Weights of a small transformer language model.
Architecture: RMSNorm before each block, rotary positions, no biases in attention or MLP, untied embeddings.
MLP neurons of a small language model. Each row is named by its layer, matrix (gate and up: input weights) and neuron, and shows model dimensions 144-207. Each number is 50 + 15 x the weight over its row's rms, rounded and kept within 0 to 99. A neuron's up and down rows have the sign that makes its largest values positive.
A block is one neuron, or neurons of one layer that tend to fire together. After each block is what it responds to, as a language model described it from the Wikipedia text at the highest values.

L2.gate289:44 60 43 43 30 49 49 31 52 54 62 56 10 63 23 47 36 57 50 41 46 34 41 49 56 51 69 71 47 47 38 38 21 49 41 43 52 50 61 84 45 67 40 61 54 61 56 45 65 65 50 42 58 23 71 46 40 36 54 53 69 62 41 49
L2.up289:77 69 52 21 24 54 59 54 47 41 57 72 08 66 55 45 66 52 59 58 46 52 40 45 41 24 43 76 64 55 58 08 39 29 34 28 52 53 35 76 57 51 62 50 45 41 38 12 54 42 55 53 59 45 64 14 22 34 46 44 64 45 44 37
L2.gate380:42 53 53 43 12 61 48 33 44 56 84 37 88 52 50 60 49 21 36 45 65 42 36 33 72 45 57 48 03 59 27 52 44 68 64 25 37 49 60 73 65 40 28 45 46 29 43 54 57 55 34 63 73 33 46 46 44 57 46 13 63 43 71 56
L2.up380:52 18 60 43 57 37 49 29 53 68 52 26 59 55 30 56 67 33 42 54 65 68 20 42 28 19 44 32 65 33 45 44 39 47 66 60 41 77 59 51 47 36 47 41 61 34 62 65 58 57 84 78 61 33 78 43 71 46 48 33 54 53 34 71
L2.gate605:50 66 47 45 39 54 73 54 40 50 42 72 45 48 39 59 39 47 58 68 54 49 59 41 34 41 51 87 76 29 81 53 56 36 60 62 43 55 86 26 58 13 31 44 35 65 40 40 57 43 23 66 34 30 55 58 29 44 68 41 41 53 49 51
L2.up605:37 68 56 30 50 31 44 54 42 73 55 68 41 47 29 49 57 42 43 64 88 39 55 36 18 38 48 75 69 39 67 50 59 48 45 47 47 52 91 28 38 24 47 26 56 37 53 44 57 47 52 53 47 58 48 64 49 37 55 33 38 55 50 70
L2.gate610:58 37 43 61 41 33 54 31 48 34 74 82 50 74 76 45 30 59 44 57 42 45 70 39 36 59 39 40 58 71 28 56 70 38 65 59 48 39 67 35 59 49 35 25 52 00 64 67 90 59 70 63 53 42 44 47 51 66 46 64 40 65 45 29
L2.up610:39 64 69 50 53 63 94 38 66 37 55 33 41 29 48 40 42 27 52 30 45 55 50 48 34 39 45 44 34 67 91 60 45 63 46 50 42 52 59 60 42 56 52 61 49 47 63 62 59 51 44 56 70 68 48 55 32 45 29 31 52 39 60 57
Responds to: Possessive determiners before nouns. Possessive words his, her, its, their and possessive 's or ' in biographies, anticipating the possessed noun, e.g. his father, made his debut, lowered its.

L2.gate55:39 59 46 63 68 53 59 46 73 41 42 52 58 32 58 20 64 43 39 26 52 66 49 04 55 46 47 33 49 66 63 78 45 65 68 59 28 58 47 70 49 34 43 33 40 26 69 83 50 49 31 42 43 38 45 49 49 29 48 07 50 45 57 52
L2.up55:55 61 60 55 85 27 52 46 57 49 46 40 54 53 57 77 56 59 43 71 26 37 46 52 38 55 32 33 40 82 56 40 72 35 55 49 50 56 65 75 53 63 44 53 71 43 63 49 85 66 77 82 65 82 70 35 63 50 49 38 59 16 35 55
L2.gate276:48 45 87 69 57 28 54 27 49 60 64 49 45 63 56 57 64 51 40 49 33 49 44 56 36 67 59 33 77 60 32 57 42 28 20 71 71 65 43 34 60 50 23 40 55 53 69 49 77 26 32 39 09 57 61 41 70 16 44 51 62 38 36 57
L2.up276:50 71 49 66 55 71 70 75 52 42 59 38 33 22 61 55 66 68 50 44 27 54 42 40 44 37 46 33 33 74 76 58 19 55 54 74 49 56 52 69 32 55 61 19 51 70 39 58 57 54 37 45 53 46 56 40 61 49 62 24 46 49 51 32
L2.gate347:69 80 66 62 43 34 24 58 30 41 75 82 65 86 58 33 33 13 35 38 50 44 40 40 59 46 45 49 67 55 71 63 69 56 40 55 35 53 28 61 36 46 48 54 54 45 53 44 65 47 39 55 30 54 67 23 37 45 73 32 56 55 50 37
L2.up347:30 48 53 51 59 37 55 75 66 55 36 39 35 30 52 23 31 77 32 46 23 53 46 57 48 45 64 37 37 90 50 55 54 44 48 38 36 49 72 48 56 58 49 50 50 61 61 61 37 49 65 47 32 76 55 32 43 42 46 50 41 38 24 52
L2.gate639:75 53 77 41 45 45 51 49 50 58 47 39 90 80 22 41 49 58 17 47 42 86 52 29 62 48 56 26 63 73 57 63 21 53 79 54 42 67 48 44 60 64 45 23 44 59 44 55 69 73 20 56 59 45 51 49 45 34 82 66 61 65 49 36
L2.up639:49 73 67 37 78 39 48 47 36 81 44 55 54 67 41 52 42 51 26 37 46 63 54 38 43 17 55 26 77 45 46 67 45 59 54 39 53 71 86 37 46 46 38 20 34 53 49 57 52 77 35 48 51 72 64 24 72 34 77 60 35 75 27 45
Responds to: Mid-acronym capital letters. Middle capital letters inside all-caps acronyms and country codes, such as AUS, CSU, API and MIT, often in sports tables; also occasional mid-word pieces like Sw-ed-ish.

L3.gate389:43 48 58 58 43 74 43 72 40 46 63 48 56 59 46 52 42 51 33 30 53 41 45 32 37 73 58 15 69 53 25 53 49 32 61 63 37 48 54 46 62 15 75 37 34 51 26 21 71 60 64 58 76 49 46 69 66 83 54 49 45 40 27 42
L3.up389:39 78 28 39 73 70 46 53 60 71 54 31 48 61 60 47 50 57 59 41 73 46 23 75 48 72 55 19 51 68 65 59 48 37 64 52 18 53 61 56 60 53 32 49 23 62 87 35 49 26 45 53 53 50 22 33 65 43 43 46 43 70 42 50
Responds to: Word-start fragments per, trans, re. Word-initial or early word pieces beginning longer words, mostly per (per|iod, per|form, per|il), also trans|fer, Re|verchon, ex|ter|ior, program|mer.

L2.gate168:53 44 64 13 40 65 29 33 51 42 51 56 71 47 33 56 73 61 37 37 56 88 40 55 67 35 89 40 46 28 73 65 83 57 78 47 74 67 64 46 59 55 52 67 73 58 47 42 58 65 57 54 55 57 38 16 45 70 59 37 63 53 17 43
L2.up168:59 28 77 70 61 57 38 58 23 22 23 62 39 64 44 77 49 47 62 51 32 57 00 64 43 54 64 64 44 58 65 49 52 42 68 59 45 45 68 54 54 31 56 41 44 48 55 55 50 66 55 49 44 68 40 49 48 40 56 48 48 61 46 41
L2.gate346:53 39 58 78 58 14 28 24 42 38 40 57 49 45 65 23 37 42 35 24 53 60 60 51 59 53 42 50 37 49 43 76 62 41 52 46 69 72 49 11 37 66 49 40 47 66 27 41 39 35 70 43 36 67 51 26 31 36 42 43 61 66 45 49
L2.up346:47 60 72 40 34 35 40 64 40 56 70 54 59 78 55 17 58 87 46 32 33 38 55 46 64 60 35 34 62 51 51 60 58 58 65 39 38 48 49 73 40 49 60 22 49 65 60 34 40 38 60 44 62 25 54 23 41 55 52 62 58 43 52 57
L2.gate422:64 53 47 59 53 58 29 41 36 64 51 51 45 39 59 41 37 72 51 53 36 38 67 47 67 42 49 61 42 27 22 44 43 39 60 48 41 36 62 49 61 35 61 44 64 37 43 88 41 37 35 29 49 43 17 74 73 61 59 48 29 48 46 42
L2.up422:71 52 42 71 68 37 53 47 23 78 48 33 25 42 44 53 59 52 32 59 35 57 52 72 41 33 48 50 33 70 39 41 44 55 64 53 11 39 75 37 38 46 57 65 66 44 64 72 15 38 32 59 50 48 37 50 72 41 59 42 46 40 62 44
L2.gate520:95 54 59 68 38 31 49 55 33 45 58 43 64 34 57 52 21 19 26 44 35 58 22 72 54 46 51 70 78 59 40 28 59 45 72 84 58 91 57 69 62 65 45 34 21 42 60 55 64 54 50 57 32 57 50 71 51 41 46 35 52 67 46 63
L2.up520:71 23 53 47 51 48 52 83 38 46 58 41 69 33 58 52 25 30 41 35 22 66 48 56 77 54 52 72 67 68 18 47 64 15 85 68 56 88 64 56 46 57 61 42 40 42 68 49 59 50 65 44 44 48 34 62 51 52 52 30 43 61 40 73
Responds to: Mid-word fragments and capital I. Word-internal pieces like ut and ust (Sutton, Mutual, revolution, Industry) and capital-I starts (Grade II, INAH, IDE), often in proper names and tables.

L2.gate456:59 42 73 51 28 58 56 53 38 59 45 23 53 77 58 54 54 32 44 60 60 64 55 35 72 56 57 59 59 66 52 51 40 40 50 54 56 70 29 47 72 50 43 38 59 45 31 55 39 58 53 59 47 27 54 57 28 41 53 36 55 31 43 35
L2.up456:63 55 52 59 46 59 32 54 58 39 65 18 55 64 53 65 52 67 60 25 39 55 64 65 60 53 56 42 17 35 44 50 40 63 60 46 49 41 63 58 55 42 12 35 40 46 21 55 24 29 58 75 60 75 55 44 26 59 46 42 41 37 47 51
L2.gate611:19 33 82 14 37 43 63 57 52 34 39 47 64 52 63 23 28 29 44 75 33 49 85 65 50 58 45 19 46 30 56 50 14 20 28 57 54 63 42 68 47 44 61 54 55 51 83 69 50 39 67 47 42 80 36 76 45 28 49 58 43 37 56 51
L2.up611:68 49 38 61 60 33 22 52 52 58 53 39 63 36 52 66 50 54 41 50 32 23 57 56 25 54 55 38 62 55 54 47 55 24 32 62 69 65 60 67 37 80 54 33 23 54 40 76 69 45 30 51 40 51 77 49 52 69 51 31 71 56 55 62
L2.gate656:63 47 50 53 49 78 62 49 39 77 12 55 53 63 51 59 50 62 69 73 58 69 33 43 69 52 42 37 71 54 60 35 59 64 59 92 54 79 89 46 54 68 52 54 46 60 53 23 45 57 56 29 38 48 45 34 28 53 45 59 57 32 73 40
L2.up656:47 72 49 43 81 48 33 48 56 58 41 60 25 53 59 46 55 34 79 79 47 38 60 63 33 49 76 01 67 55 59 35 44 64 39 57 59 55 49 16 67 37 61 43 50 40 60 50 43 67 81 52 71 71 43 53 65 51 50 55 34 57 42 55
L2.gate671:61 39 34 38 38 32 50 35 64 43 20 39 51 66 47 35 30 36 56 21 40 54 25 41 73 46 55 55 28 44 53 21 25 55 54 75 66 57 62 63 53 61 65 52 76 40 34 44 58 27 60 59 41 35 49 45 53 47 49 60 49 54 55 47
L2.up671:62 29 54 37 30 48 40 39 45 49 34 37 43 85 49 39 35 47 38 43 60 64 34 28 64 38 51 68 33 33 69 33 58 53 66 89 53 68 51 42 34 42 38 44 35 48 24 44 47 51 49 81 44 50 48 55 42 56 39 66 52 42 45 41
Responds to: Section headings and prefixes. Fires most on the == or === opening a Wikipedia section heading after a paragraph break, and weakly on word-initial prefix pieces like con, sub, num.

L4.gate147:37 36 63 55 46 37 52 65 56 24 73 58 45 70 27 56 34 64 46 55 50 65 63 34 52 59 57 65 49 59 44 13 45 40 58 64 41 43 61 39 62 63 69 50 54 62 64 41 54 63 63 40 50 83 57 32 76 42 64 52 32 42 58 42
L4.up147:39 47 53 50 27 36 62 33 23 39 36 70 32 58 41 53 54 75 54 54 41 60 23 70 56 71 78 68 34 43 43 48 39 46 47 68 43 72 62 49 47 31 55 51 55 81 50 27 38 53 42 44 47 65 45 51 70 58 57 64 36 62 38 51
L4.gate515:24 57 83 76 44 49 27 62 54 89 55 52 43 54 58 56 56 48 29 24 47 66 15 47 55 43 67 32 58 41 67 16 24 68 75 45 62 62 95 24 72 54 17 58 52 41 35 53 47 59 51 59 30 51 60 54 50 36 54 34 75 28 82 47
L4.up515:28 42 69 73 68 57 62 51 28 63 52 33 46 40 50 50 56 49 55 25 38 57 72 17 32 42 76 31 49 55 32 54 49 71 53 35 27 54 52 27 70 46 34 51 39 49 52 41 35 56 63 75 34 57 63 73 58 38 33 33 67 53 69 62
L4.gate547:16 44 30 55 49 61 68 53 49 35 47 54 57 45 60 46 40 40 38 69 49 74 62 74 45 56 19 49 46 44 43 70 29 56 52 39 61 46 83 38 73 37 38 36 54 63 34 58 56 86 47 44 37 36 37 44 15 42 41 40 46 28 17 61
L4.up547:44 45 54 40 33 58 40 74 10 41 55 75 45 34 80 46 19 30 59 30 64 32 73 58 37 49 62 51 73 32 51 46 49 27 78 39 15 61 36 48 56 29 49 39 64 45 18 53 47 49 53 23 32 55 32 50 64 36 57 60 51 72 47 50
L4.gate595:50 93 48 66 74 49 60 30 33 61 52 28 48 48 52 56 24 54 71 49 71 47 50 43 44 55 54 75 44 58 34 50 62 97 51 40 76 52 28 48 44 30 41 64 27 17 44 32 50 62 53 45 65 60 27 53 71 83 23 58 54 45 73 45
L4.up595:57 77 52 62 78 55 28 48 46 64 62 50 20 52 37 52 35 31 50 39 68 53 31 70 45 46 65 77 58 57 49 44 28 59 76 64 38 65 39 88 12 42 52 37 44 49 52 31 60 69 39 49 35 49 27 48 46 36 70 51 53 38 44 33
Responds to: Capital I word-start. Fires on capital I opening a quote or title (It, If, I Like), plus mid-word pieces like ind, al, il after an odd split.

L3.gate503:68 37 46 57 46 78 53 51 66 38 33 44 69 57 53 46 40 49 33 21 65 51 28 59 42 30 36 42 28 63 33 70 68 19 41 33 55 47 28 41 58 54 72 34 33 54 73 41 56 40 19 41 48 31 61 42 48 56 60 53 47 44 34 40
L3.up503:52 47 18 51 60 43 64 45 47 40 37 54 39 37 55 43 34 43 47 46 72 52 28 78 59 40 69 30 34 35 50 57 79 62 71 45 49 57 22 39 47 44 66 33 73 57 23 13 33 52 54 35 53 42 59 50 42 65 41 40 57 33 52 54
Responds to: Mid-word subword fragments. Short word pieces inside words split across tokens, most often "ber" (number, Canberra, Cyber, Alberto), plus "et" (Veterinary, competitors) and capital "I" (Ireland, It).

L3.gate2:38 52 53 42 25 49 51 63 34 72 59 33 40 79 61 37 64 35 55 66 53 89 47 70 26 55 37 46 45 50 61 43 73 71 50 99 65 61 48 37 65 57 52 50 15 52 50 45 57 41 56 40 56 36 39 45 42 79 60 51 61 44 27 39
L3.up2:38 52 63 25 34 58 45 44 56 51 35 50 53 78 41 43 56 43 53 49 35 49 46 45 44 59 59 61 33 59 67 39 25 48 43 56 54 23 67 45 56 36 37 67 58 54 28 51 66 49 33 57 49 34 72 57 39 46 34 71 64 57 58 41
Responds to: Section heading openers. Mostly the "==" or "===" opening a Wikipedia section heading right after a paragraph break (==Schedule==, ==Geography==), plus mid-word suffix pieces like -ical, -ation, -os.

L3.gate237:47 29 55 45 31 46 78 44 58 57 60 51 52 40 48 44 27 42 47 63 59 64 35 29 36 34 54 72 21 39 47 60 52 53 63 46 52 44 21 47 43 69 68 38 53 63 71 49 65 27 47 35 25 35 40 54 45 42 45 45 14 58 47 36
L3.up237:62 38 32 22 39 40 58 45 59 57 57 84 55 32 54 45 49 54 44 37 52 54 61 59 00 70 44 36 61 73 81 49 45 46 40 54 40 31 70 54 47 45 34 42 59 56 72 68 46 68 31 61 50 37 65 43 38 62 71 51 44 55 41 34
Responds to: Possessive determiners. Possessive markers: the clitic 's and his, her, its, their right before a possessed noun, as in Mao's instructions, their services, his return.

L3.gate417:46 69 53 63 37 52 53 48 64 76 56 60 66 56 44 44 31 55 41 48 53 34 45 44 69 50 77 26 44 66 65 55 57 47 60 35 57 73 62 48 51 58 48 40 54 39 66 54 67 42 52 69 72 65 55 32 55 34 46 33 49 76 28 52
L3.up417:45 55 80 42 68 37 40 60 45 65 39 20 63 40 60 32 62 46 29 14 34 53 61 27 48 46 51 64 65 44 23 56 65 42 30 67 55 40 57 54 75 34 45 42 34 49 74 42 72 03 23 39 60 35 55 54 24 29 52 40 45 40 51 49
Responds to: Mid-acronym capital letters. Single capital letters continuing an abbreviation or acronym after an earlier letter, such as the S in U.S., V in MVP, T in ATP, V in TV.

L4.gate87:61 32 38 48 61 27 48 14 49 82 79 43 70 45 47 52 48 33 57 38 50 61 65 42 45 30 57 32 36 45 55 47 33 67 82 44 41 43 43 70 29 58 57 41 38 55 52 58 55 48 35 84 61 33 56 51 72 24 47 62 53 50 29 22
L4.up87:66 61 33 34 39 49 46 87 57 55 71 53 47 83 75 66 59 65 46 62 55 59 24 36 65 32 72 54 43 47 57 51 55 69 48 45 59 49 49 44 47 54 66 29 54 53 44 37 45 73 27 39 50 46 55 35 33 54 43 54 75 64 42 41
L4.gate163:52 46 41 31 58 34 41 55 52 84 46 70 50 44 40 47 53 58 28 34 32 16 38 40 52 62 38 47 10 99 59 48 57 29 65 53 54 56 68 53 83 68 26 60 74 66 83 79 44 18 27 46 50 58 66 68 46 35 72 46 70 18 24 67
L4.up163:57 57 48 42 55 42 21 45 78 68 45 55 85 26 78 51 29 56 71 31 42 41 52 37 64 25 50 41 52 70 49 47 27 57 63 50 48 64 45 48 57 64 61 30 78 24 40 49 77 61 32 38 47 61 62 51 37 67 46 52 45 49 50 22
L4.gate376:77 26 32 44 67 74 57 49 62 36 42 56 56 53 65 75 45 59 34 42 51 43 59 54 75 25 48 47 58 65 55 49 41 39 41 27 55 59 61 34 27 39 40 61 42 65 41 50 54 52 40 69 58 61 53 42 65 52 78 43 44 49 44 58
L4.up376:64 46 62 44 60 77 42 51 58 40 16 34 65 53 58 31 66 37 27 72 51 66 28 49 58 40 44 73 59 34 41 40 51 35 48 68 41 96 46 47 72 63 51 40 27 54 46 72 76 60 78 43 87 59 66 57 54 64 59 43 77 46 50 36
L4.gate662:61 68 64 52 45 33 40 50 38 51 39 49 62 58 67 78 60 41 64 49 57 40 56 24 56 37 56 55 49 71 60 53 50 51 45 60 29 58 58 44 68 43 41 54 54 53 58 70 67 30 62 31 53 58 77 16 44 41 58 36 57 57 36 57
L4.up662:47 63 45 26 63 47 33 35 55 79 54 53 34 39 53 41 57 36 54 26 29 47 59 33 52 37 30 61 78 56 48 67 40 48 93 64 50 41 46 42 65 69 18 38 60 60 45 60 64 50 56 64 10 63 48 45 50 15 80 50 67 45 61 42
Responds to: Acronym and code pieces. Later letters or punctuation inside abbreviations, codes and coordinates, such as the W in 88°30′09″W, the hyphen in MH-60 or F-111, and the T in MIT.

L4.gate150:31 44 37 40 44 55 40 38 22 60 92 44 69 55 62 48 60 33 68 49 63 47 35 42 28 68 69 47 68 52 47 46 28 42 46 57 52 37 53 53 39 44 53 44 52 64 63 63 60 28 50 67 53 58 39 31 51 31 34 16 48 62 57 49
L4.up150:14 91 29 35 79 41 80 56 62 48 73 74 72 47 50 80 54 36 61 72 57 44 57 59 43 83 68 20 56 71 49 57 45 41 22 24 66 52 60 54 25 44 17 41 66 59 53 49 57 53 28 71 36 38 45 61 46 45 31 41 52 40 39 80
L4.gate159:40 82 34 49 49 54 76 51 52 63 38 56 59 33 62 72 70 53 34 50 95 37 62 42 49 65 62 55 32 53 35 63 47 59 53 51 24 57 55 33 44 25 38 74 77 52 32 65 68 47 57 42 35 45 99 57 78 23 51 48 58 45 39 65
L4.up159:50 59 37 62 53 52 93 35 46 46 70 33 75 43 54 83 15 56 46 54 75 42 34 48 55 56 59 78 63 52 47 50 54 39 35 54 66 48 39 52 55 38 37 26 70 42 38 39 79 49 50 19 50 67 46 39 51 63 39 26 65 46 74 64
L4.gate291:45 67 49 18 52 48 45 37 52 64 38 81 50 43 27 44 54 58 71 42 54 35 49 51 36 59 84 50 44 55 61 66 52 43 78 73 55 55 60 60 19 25 46 59 57 70 73 33 51 51 58 52 19 54 37 36 66 20 67 73 39 62 44 35
L4.up291:42 44 29 70 45 64 47 52 64 54 53 38 51 66 65 47 62 37 81 58 58 51 55 63 45 68 56 30 63 52 47 55 44 69 33 42 60 77 58 71 21 44 46 63 25 74 56 44 65 11 49 40 45 63 36 55 53 25 37 48 40 35 49 74
L4.gate634:58 64 58 71 63 52 72 60 55 28 39 72 68 38 62 43 30 27 62 77 78 25 53 66 67 76 68 21 43 62 46 82 24 57 58 55 41 54 60 70 72 31 57 63 55 35 73 34 36 43 62 78 67 59 40 34 48 49 56 49 55 38 62 62
L4.up634:20 51 69 39 56 43 38 58 13 58 72 77 61 39 46 40 38 46 35 51 60 65 44 27 38 60 48 29 21 65 55 49 44 43 10 32 56 48 56 49 41 44 45 62 54 78 77 65 67 33 61 76 42 47 62 38 30 40 54 62 60 55 27 57
Responds to: Possessive determiners. Possessive words referring back to an earlier subject, such as its, his, her, their, my, strongest on a sentence-initial split piece like I-ts or H-is.

L4.gate114:12 57 52 65 60 44 44 49 44 49 32 56 42 63 37 69 67 39 55 48 62 74 32 34 61 31 35 51 09 47 54 49 69 37 44 64 69 25 64 75 46 30 60 38 73 40 26 61 64 46 68 50 55 44 74 44 41 67 33 71 67 59 76 64
L4.up114:38 43 73 61 49 63 87 42 36 75 80 40 39 73 43 62 72 59 67 58 65 45 64 50 54 32 54 58 54 54 70 88 50 25 48 41 49 45 49 34 12 69 45 56 45 39 50 55 42 73 66 45 50 57 66 41 49 79 30 73 47 47 40 71
L4.gate401:82 67 54 61 77 28 40 64 61 41 49 35 26 73 34 42 50 63 31 66 59 58 27 56 78 72 50 18 24 31 34 82 66 42 40 36 26 44 40 25 38 51 65 45 62 53 42 30 51 59 60 53 51 47 29 42 65 38 42 40 60 54 50 83
L4.up401:67 57 49 41 40 40 38 47 36 63 60 48 49 52 62 38 77 56 46 57 75 35 84 67 87 56 71 48 40 57 19 74 41 38 40 53 48 56 67 57 69 42 69 37 61 63 64 09 28 44 57 61 74 64 42 44 57 43 56 63 62 37 84 84
L4.gate413:45 56 78 46 31 43 40 64 41 33 70 70 32 71 52 36 51 27 42 70 54 64 46 38 59 30 42 45 26 55 42 43 67 52 43 73 13 47 30 54 54 41 60 44 30 53 59 60 25 63 76 56 51 55 44 76 57 52 53 51 62 49 50 46
L4.up413:43 26 65 56 42 84 37 48 65 49 40 64 51 44 46 46 59 61 44 72 58 52 65 81 65 40 56 47 26 45 31 56 58 35 33 56 17 77 41 54 71 35 45 43 46 44 21 69 59 65 61 39 37 53 48 62 61 66 49 43 57 31 18 37
L4.gate502:62 47 51 48 46 66 57 64 56 54 34 63 42 18 35 43 51 37 65 50 68 61 24 60 49 78 66 53 31 56 22 74 76 45 63 63 51 71 44 64 35 41 31 52 51 62 18 59 50 40 62 63 61 26 68 40 49 57 61 43 71 61 34 70
L4.up502:42 53 46 47 19 78 59 63 69 59 32 35 32 42 35 39 48 61 45 34 43 53 54 49 69 90 62 55 57 45 47 76 47 51 53 50 54 46 42 35 65 47 35 64 46 81 56 53 56 47 39 48 36 53 67 32 46 55 38 41 57 39 37 65
Responds to: Mid-word subword pieces. Fires on inner fragments of split words, strongest on "oun" in announced/announcement, also "e" in include, "p" in accepted, contemporary.

L4.gate38:49 63 62 42 67 61 30 69 71 22 43 43 45 35 73 58 47 48 49 31 43 75 40 36 42 56 73 80 66 52 46 41 52 44 46 57 59 73 51 56 78 42 43 40 54 60 68 53 46 70 58 28 49 52 64 35 59 51 18 55 41 46 42 56
L4.up38:34 65 54 44 62 71 51 63 76 52 47 65 66 38 65 34 45 53 19 28 48 51 41 38 28 51 63 65 57 52 51 27 28 51 45 40 38 37 57 44 55 49 30 36 64 46 40 52 40 61 62 66 60 42 45 49 56 57 55 51 58 40 25 46
L4.gate46:27 53 50 23 52 29 39 68 49 38 54 27 38 56 60 54 50 37 65 68 60 34 44 42 39 45 50 43 76 41 50 50 40 41 29 45 53 66 59 27 62 45 25 55 36 36 47 57 41 62 34 50 53 57 51 50 41 65 54 42 52 28 42 55
L4.up46:34 56 69 70 42 42 65 30 41 40 53 39 54 58 43 61 86 40 43 52 35 65 38 63 55 37 52 48 48 46 59 55 20 38 62 48 58 40 73 63 37 57 63 48 56 50 36 52 44 61 78 56 74 41 38 49 40 37 50 40 55 24 61 51
L4.gate340:35 42 64 43 57 57 36 49 53 62 24 70 47 43 46 73 54 36 54 51 27 71 34 58 63 48 64 45 49 81 49 22 69 37 52 57 65 65 47 51 70 34 27 65 16 46 34 48 54 51 64 41 62 73 31 56 31 73 30 51 56 25 29 59
L4.up340:57 63 50 33 58 23 47 65 50 29 44 33 33 46 39 31 45 24 53 58 44 99 33 40 37 48 40 48 47 56 41 26 45 36 39 51 61 46 67 37 53 27 38 46 45 47 69 54 58 23 60 49 66 66 72 53 58 69 88 48 40 45 47 49
L4.gate651:65 41 37 36 60 76 70 42 52 43 52 16 30 43 67 24 47 55 53 48 52 69 52 31 53 63 57 63 53 41 45 34 51 47 42 59 48 71 44 47 68 75 40 68 34 34 28 47 46 49 72 39 16 40 58 59 43 36 43 70 19 44 30 31
L4.up651:46 49 53 48 41 45 70 48 46 32 62 57 51 43 48 48 36 38 53 59 55 78 41 47 44 74 43 48 45 49 54 28 63 35 34 50 77 79 50 54 55 56 43 59 34 53 41 62 47 45 59 42 39 76 57 44 41 36 52 32 58 65 25 50
Responds to: Wiki section-heading markers. Opening == or === of a new section heading after a paragraph break (e.g. ==Track listing, ==Career); more weakly, mid-word pieces such as ev(ent), H-ist-orically.

L2.gate251:39 44 48 56 49 66 57 41 48 29 55 31 20 49 63 49 30 76 49 75 60 37 52 29 73 79 57 43 36 70 32 24 41 63 28 44 26 65 25 54 65 45 70 54 30 51 70 60 76 33 62 49 59 45 48 49 75 45 82 24 56 23 51 37
L2.up251:59 48 33 38 41 63 55 72 49 67 44 54 15 68 40 62 44 82 59 42 80 00 49 56 56 76 25 67 53 32 47 53 56 64 35 42 30 85 52 00 43 56 63 60 58 56 43 43 45 47 55 57 25 59 48 37 52 15 39 46 47 55 22 57
L2.gate256:47 43 36 35 58 52 47 44 54 38 34 22 66 75 50 59 45 21 28 72 31 72 77 08 62 52 52 71 61 47 38 33 27 26 71 38 37 75 61 61 69 28 54 30 28 63 41 51 38 23 52 79 40 56 63 71 38 41 55 36 61 35 45 26
L2.up256:53 45 53 54 73 23 47 60 50 27 48 24 44 66 48 44 63 59 34 52 32 71 40 52 56 39 60 41 66 63 61 21 40 45 43 46 49 80 67 65 66 30 56 90 66 53 68 56 24 61 46 44 35 63 37 37 54 35 58 69 55 26 46 40
L2.gate449:34 44 50 36 37 54 99 23 44 43 72 27 70 43 70 46 36 32 54 46 73 25 43 61 66 46 39 62 52 58 48 57 57 30 61 44 52 46 78 24 41 36 56 46 66 54 59 54 64 52 57 58 40 55 28 34 73 31 57 44 30 50 62 39
L2.up449:36 55 28 51 53 53 86 59 42 42 56 42 36 09 66 64 38 40 54 24 52 27 57 57 62 29 49 49 40 50 43 54 35 38 54 41 65 65 55 51 30 46 50 65 52 47 51 60 46 45 48 47 40 46 55 27 76 29 43 24 60 49 65 66
L2.gate473:47 50 44 39 70 27 67 73 73 54 63 38 67 73 34 41 62 44 33 51 41 54 30 44 30 40 52 48 36 58 24 48 68 29 22 68 35 27 48 53 73 59 45 45 55 56 48 41 41 63 14 53 35 53 49 27 71 64 62 41 52 48 90 58
L2.up473:54 56 34 26 57 53 58 59 61 69 37 41 48 32 13 46 38 66 46 42 29 67 25 67 69 55 47 41 54 44 40 54 64 37 49 56 40 48 40 83 56 68 34 36 54 73 52 46 30 57 23 50 73 46 35 33 60 17 66 41 66 47 66 74
Responds to: Small counts and word pieces. Fires on small number words and "only" in counts like "one of", "only two", "after one year", and on word-piece endings such as "eam" in Team/Steam and "one" in alone.